From a checkpoint of a small transformer trained on Wikipedia: attention and MLP in parallel.
MLP neurons of a small language model. Each row is named by its layer, matrix (down: output weights) and neuron, and shows model dimensions 48-143. Each number is 50 + 10 x the weight over its row's rms, rounded and kept within 0 to 99. A neuron's up and down rows have the sign that makes its largest values positive.
After each neuron's rows, "fires before" lists the tokens most often just after its 100 highest values on Wikipedia text that the model never trained on.

L5.down416:46 49 49 61 71 41 58 46 42 35 74 52 48 50 46 48 67 80 53 43 36 42 47 52 49 37 39 48 45 58 81 56 52 59 53 48 53 48 50 42 50 35 49 60 55 55 53 54 59 37 49 47 53 41 68 60 47 46 65 63 55 46 37 66 63 54 53 49 43 69 62 45 54 58 37 53 42 54 47 46 74 60 57 57 64 62 40 44 36 49 43 47 54 37 50 55
fires before: "200", "199", "201", "202", "194"

L5.down411:42 52 46 57 48 71 48 70 65 47 56 34 42 68 46 62 38 40 40 43 50 61 49 69 42 53 43 53 56 46 57 62 60 43 50 27 37 49 45 42 55 56 45 39 51 30 30 51 51 57 47 46 42 64 65 61 46 40 54 32 65 49 63 42 59 54 52 58 28 36 41 55 62 64 49 44 44 50 62 55 49 59 34 49 40 33 46 40 45 48 51 43 24 50 49 40
fires before: " the", " ", " his", " Representatives", " them"

L5.down76:51 63 56 51 50 50 38 50 62 40 49 43 56 49 59 63 57 43 57 62 61 42 53 53 42 35 35 70 52 49 47 37 56 52 42 46 59 48 51 53 40 56 51 42 45 58 54 48 51 59 58 62 45 55 26 30 55 46 47 55 42 60 42 38 41 39 51 39 48 56 58 37 50 47 51 40 58 58 41 51 59 58 66 55 60 71 49 52 25 62 47 64 39 48 54 54
fires before: "-", "|", "==", "="

L5.down292:43 47 63 57 62 44 52 44 29 66 34 49 45 55 34 53 45 41 54 54 44 57 53 39 57 53 42 47 51 42 36 50 53 60 44 73 62 45 36 53 41 52 36 80 59 52 55 49 64 56 66 64 48 49 53 71 51 59 45 57 51 43 63 50 36 60 63 65 42 47 50 48 41 57 51 51 62 49 35 38 51 49 53 65 54 54 47 53 45 48 66 58 47 39 51 34
fires before: "-", "D", "C", " ", "H", "B"

L5.down240:35 67 44 62 47 23 49 44 54 41 34 44 39 46 37 55 49 55 46 57 63 77 44 61 50 45 48 46 31 45 55 52 45 48 48 38 41 55 52 42 36 38 48 59 50 50 46 53 53 33 48 53 55 39 37 77 47 50 50 50 57 64 57 14 51 45 43 59 54 61 60 55 52 48 39 52 42 63 53 47 51 57 47 45 57 60 58 42 56 38 54 36 54 48 59 57
fires before: "0", "2", "1", "7", "3", "8"

L5.down149:71 39 42 36 33 42 47 42 42 52 33 47 45 42 44 34 57 48 37 40 61 66 46 44 56 61 53 41 49 60 45 44 49 39 52 54 78 53 49 48 73 43 43 58 56 46 56 49 48 53 54 45 63 48 53 62 54 59 51 29 41 48 41 69 53 40 66 40 71 53 48 38 58 59 60 38 44 50 36 47 29 59 57 39 56 64 51 47 61 41 56 53 53 45 46 47
fires before: " |", "|", "1", "="

L5.down164:60 45 64 50 44 45 44 55 54 57 39 41 48 58 49 50 54 49 21 36 63 70 55 52 33 63 45 53 36 57 28 42 76 57 64 48 50 61 49 54 58 43 48 54 46 53 60 45 54 54 48 55 47 65 36 65 57 61 43 64 59 40 39 53 50 43 47 54 45 67 42 46 48 54 60 60 43 40 50 41 51 50 43 46 48 59 39 41 40 53 51 43 41 28 41 48
fires before: " the", " them", " his"

L5.down181:70 49 75 59 55 40 47 47 40 57 50 54 36 67 47 47 55 63 30 51 33 54 34 40 44 44 65 51 62 69 49 41 60 64 49 58 36 36 51 54 55 39 56 43 58 58 53 50 36 61 44 70 33 46 47 43 52 42 54 56 43 50 51 45 63 57 41 42 60 34 43 73 68 49 45 58 65 61 73 45 42 41 58 48 47 49 28 61 30 47 52 60 55 59 57 65
fires before: ",", ".", "\n\n", "\n"

L5.down31:50 30 59 42 41 39 35 60 59 58 45 41 44 61 62 51 53 63 64 34 41 52 40 64 55 47 47 28 58 47 56 45 33 33 55 64 55 47 64 49 38 40 28 50 48 56 53 44 55 46 62 67 39 53 57 51 44 45 43 60 56 36 57 27 52 60 47 43 34 59 64 58 30 58 39 49 65 47 34 56 52 76 55 56 52 71 36 50 45 30 47 40 37 55 46 45
fires before: "200", "201", "202", "199", "193", "194"

L5.down209:39 50 77 45 60 60 34 52 41 47 42 50 53 35 45 47 53 55 47 37 43 47 50 60 43 40 62 50 32 47 39 53 56 59 29 34 58 57 58 41 55 49 54 36 48 59 44 54 57 60 53 59 53 64 55 64 62 52 50 45 63 65 55 60 53 57 61 42 35 36 55 55 58 49 55 43 58 68 56 47 31 39 62 56 59 40 43 43 42 46 44 41 59 58 49 69
fires before: ":", "3", "mm"

L5.down148:70 57 62 56 58 23 42 19 60 53 63 46 53 51 51 43 38 50 59 57 45 60 57 55 27 52 62 47 60 36 47 44 47 31 49 41 53 52 46 50 58 45 47 45 51 53 60 53 54 51 64 65 71 53 45 66 58 39 37 55 39 42 73 45 54 48 36 41 64 57 41 41 46 44 38 44 56 39 57 55 56 64 56 47 50 53 58 29 61 48 47 54 45 55 57 52
fires before: "201", "202", "200", "198", "6", "199"

L5.down371:65 52 66 52 63 34 55 56 61 54 55 40 57 45 45 59 37 48 57 46 52 62 70 55 50 47 42 35 49 60 48 56 47 56 51 44 43 51 46 40 43 52 52 47 34 46 50 57 36 67 71 69 45 49 51 62 40 42 34 53 48 61 50 30 42 60 64 44 50 63 44 64 55 60 51 51 57 44 45 51 58 44 54 48 64 41 30 51 26 66 31 50 56 36 49 56
fires before: " ", "-"

L5.down176:56 57 69 65 45 67 41 46 46 43 42 64 55 38 44 59 54 51 55 57 75 47 47 55 60 61 54 66 57 65 69 48 67 85 31 42 56 56 64 56 44 59 39 50 51 45 56 67 47 37 56 57 66 47 40 48 52 52 47 52 46 36 41 65 46 65 80 56 49 50 37 64 49 47 58 57 50 57 25 43 41 47 50 62 57 62 62 51 54 54 38 39 57 39 55 61
fires before: " |", "|", " |\n"

L5.down135:43 36 46 54 49 62 62 39 34 57 54 66 65 49 29 73 39 54 67 41 50 63 60 60 50 64 34 33 52 42 54 43 53 55 67 74 65 52 50 54 58 39 54 36 44 49 63 45 30 46 61 45 48 37 43 38 42 47 47 46 54 54 36 36 43 54 60 47 59 35 52 41 43 64 40 48 55 39 55 43 48 51 52 47 62 81 42 29 54 48 37 49 56 38 59 53
fires before: "-", " "

L5.down420:56 46 60 68 34 50 61 43 54 52 69 46 52 51 44 42 46 49 44 55 52 28 71 74 40 51 38 47 36 52 45 39 38 50 46 57 47 62 40 49 45 45 48 57 38 54 59 64 40 47 66 57 58 50 47 40 45 58 48 47 60 48 53 56 56 51 43 51 43 55 45 53 47 62 64 42 63 38 55 50 39 27 66 34 60 61 35 31 48 44 40 70 56 53 60 55
fires before: "|", " |", "===", "==", "-"

L5.down307:39 42 41 51 44 45 49 43 63 48 49 51 59 42 39 49 49 50 51 52 52 39 53 71 53 28 57 56 55 51 52 47 55 67 62 42 66 63 54 44 65 39 42 62 55 44 51 42 36 67 44 60 41 47 41 42 46 55 61 32 61 66 70 56 61 57 58 28 52 64 58 54 61 44 39 48 52 64 57 47 66 43 45 49 33 52 51 71 45 55 35 47 47 48 47 39
fires before: " |\n", " (", "\n", ".", " |", " |\n\n"

L5.down341:43 41 52 56 48 64 36 58 59 55 43 39 63 54 60 53 54 69 46 44 39 58 45 65 43 61 63 38 52 47 38 45 42 41 48 48 56 36 43 46 49 50 54 44 53 50 57 42 57 38 65 48 54 66 62 48 54 56 68 46 44 49 53 00 50 63 59 55 47 51 47 53 31 47 34 47 47 49 57 39 46 56 48 48 40 82 49 60 72 69 49 57 48 43 36 55
fires before: " ", "-", "|"

L5.down237:51 33 40 48 47 44 68 48 61 34 58 63 45 65 40 55 48 62 53 48 47 55 48 63 52 46 51 39 47 56 48 58 42 58 52 42 53 49 54 40 41 62 36 46 53 49 63 70 56 51 40 44 55 58 65 67 31 52 50 64 46 39 64 67 32 39 60 54 51 24 67 46 54 52 38 81 60 50 45 41 61 67 61 44 50 61 53 53 43 48 55 50 67 39 28 46
fires before: "200", "198", "202", "199", "193", "201"

L5.down132:59 70 68 42 61 48 52 51 40 57 43 62 49 41 41 49 27 51 49 53 46 57 50 40 48 47 41 48 41 49 43 36 47 35 51 53 58 46 47 50 65 52 57 53 49 66 70 38 61 42 37 69 53 30 25 61 31 51 58 44 47 51 25 38 68 42 39 44 58 69 64 29 50 50 27 55 56 50 55 49 49 60 37 67 63 45 52 37 55 72 47 44 42 50 54 44
fires before: " He", " She", " In", "-", " The", " His"

L5.down434:59 39 47 54 51 38 33 53 44 60 53 62 59 43 42 46 66 51 52 53 63 49 36 58 50 51 40 50 65 52 57 71 42 45 40 56 66 59 35 54 59 43 62 67 53 44 74 53 31 61 53 49 64 62 48 38 59 28 53 50 43 51 50 24 56 76 50 51 52 68 54 43 59 47 53 45 43 43 45 55 43 59 45 51 52 34 42 49 47 41 51 64 60 53 58 44
fires before: " ", " the", " a"

L5.down295:46 36 54 70 46 48 59 39 54 63 52 49 43 30 58 57 51 55 60 60 55 57 66 50 48 36 43 47 40 62 32 43 50 55 48 52 63 51 32 66 60 61 50 59 33 38 53 44 28 62 54 62 51 48 58 47 41 52 46 44 43 75 49 71 55 48 32 43 45 65 47 48 71 52 42 51 48 45 58 63 54 65 63 43 51 43 52 38 42 59 43 62 50 31 37 71
fires before: ":", "C", "F", " (", " ", "×"

L5.down290:55 38 55 63 52 41 43 40 54 46 34 55 56 68 64 63 41 61 51 48 59 55 47 74 37 66 57 47 58 67 49 48 57 32 43 53 65 58 33 43 55 41 47 45 26 51 63 70 50 55 55 57 32 52 54 47 47 46 55 54 66 68 58 56 61 46 42 44 59 38 57 51 42 51 45 34 57 60 68 52 45 63 55 59 60 61 52 45 34 56 56 51 66 54 61 55
fires before: ":"

L5.down113:68 52 53 60 45 48 53 49 56 52 45 59 54 69 43 43 67 52 62 38 54 56 39 45 55 52 49 48 60 53 31 43 42 42 59 74 40 38 44 40 52 53 29 39 57 47 63 58 41 54 62 69 67 49 55 59 39 39 55 47 35 51 37 12 58 46 41 48 59 52 40 37 45 56 49 55 39 33 40 53 43 58 56 39 44 37 44 45 44 57 32 46 72 60 36 55
fires before: " He", " The", " In", " On"

L5.down294:52 35 40 57 54 36 53 46 49 62 54 60 43 50 59 60 48 57 66 33 51 43 65 40 38 62 40 40 35 37 54 57 48 51 39 47 59 68 52 55 63 53 55 40 57 53 56 54 57 44 50 47 53 75 47 44 40 45 50 56 46 50 49 09 49 55 67 60 46 58 60 48 43 49 72 46 55 42 52 45 68 53 62 62 54 39 60 57 49 42 51 55 49 63 32 61
fires before: " the", " \"", " a", " it", " an"

L5.down380:53 54 35 58 47 31 38 42 40 47 60 56 55 51 57 56 54 54 31 55 36 49 49 43 53 54 46 66 57 49 48 49 37 70 35 67 50 38 25 51 63 40 64 41 61 42 53 65 55 48 63 41 57 45 51 62 54 60 49 57 58 38 39 22 27 52 55 46 52 32 45 61 55 47 52 44 45 41 50 61 63 52 50 57 39 51 56 41 41 35 56 65 52 58 42 19
fires before: " "

L5.down122:52 33 50 44 42 57 30 60 67 51 56 54 51 41 57 55 55 59 73 58 62 53 53 52 50 63 39 35 35 51 43 48 59 27 43 44 41 56 37 39 44 48 45 40 34 74 53 57 49 55 44 59 42 42 39 51 38 71 46 42 45 57 57 38 52 59 35 45 50 62 45 34 59 49 36 46 53 40 42 51 43 39 36 28 38 66 49 56 40 49 57 53 47 42 49 64
fires before: "==", "=", "===", ":", "The", "In"

L5.down5:55 47 35 42 58 36 59 43 56 47 50 45 57 35 42 54 46 70 44 61 58 58 41 49 53 61 36 39 48 52 59 33 45 56 53 25 43 51 46 64 32 61 50 63 31 62 60 46 45 61 57 38 51 34 67 48 48 41 41 38 45 46 46 23 44 57 67 48 68 56 50 44 54 46 48 43 43 55 60 57 59 36 19 43 51 84 35 60 54 44 43 42 60 64 28 60
fires before: " |", " ", "-", " (", "|"

L5.down444:33 51 50 31 64 39 36 43 52 56 24 59 52 49 41 45 42 48 31 41 58 39 44 32 52 38 51 58 57 57 50 43 42 48 46 43 64 49 49 30 46 45 36 50 62 44 47 57 55 22 39 38 53 42 48 63 45 27 52 32 43 56 47 69 55 54 52 61 51 57 71 47 47 50 37 56 74 25 47 27 54 68 52 46 49 57 47 52 51 47 49 42 55 51 49 59
fires before: "1", "2", "0", "6", "3"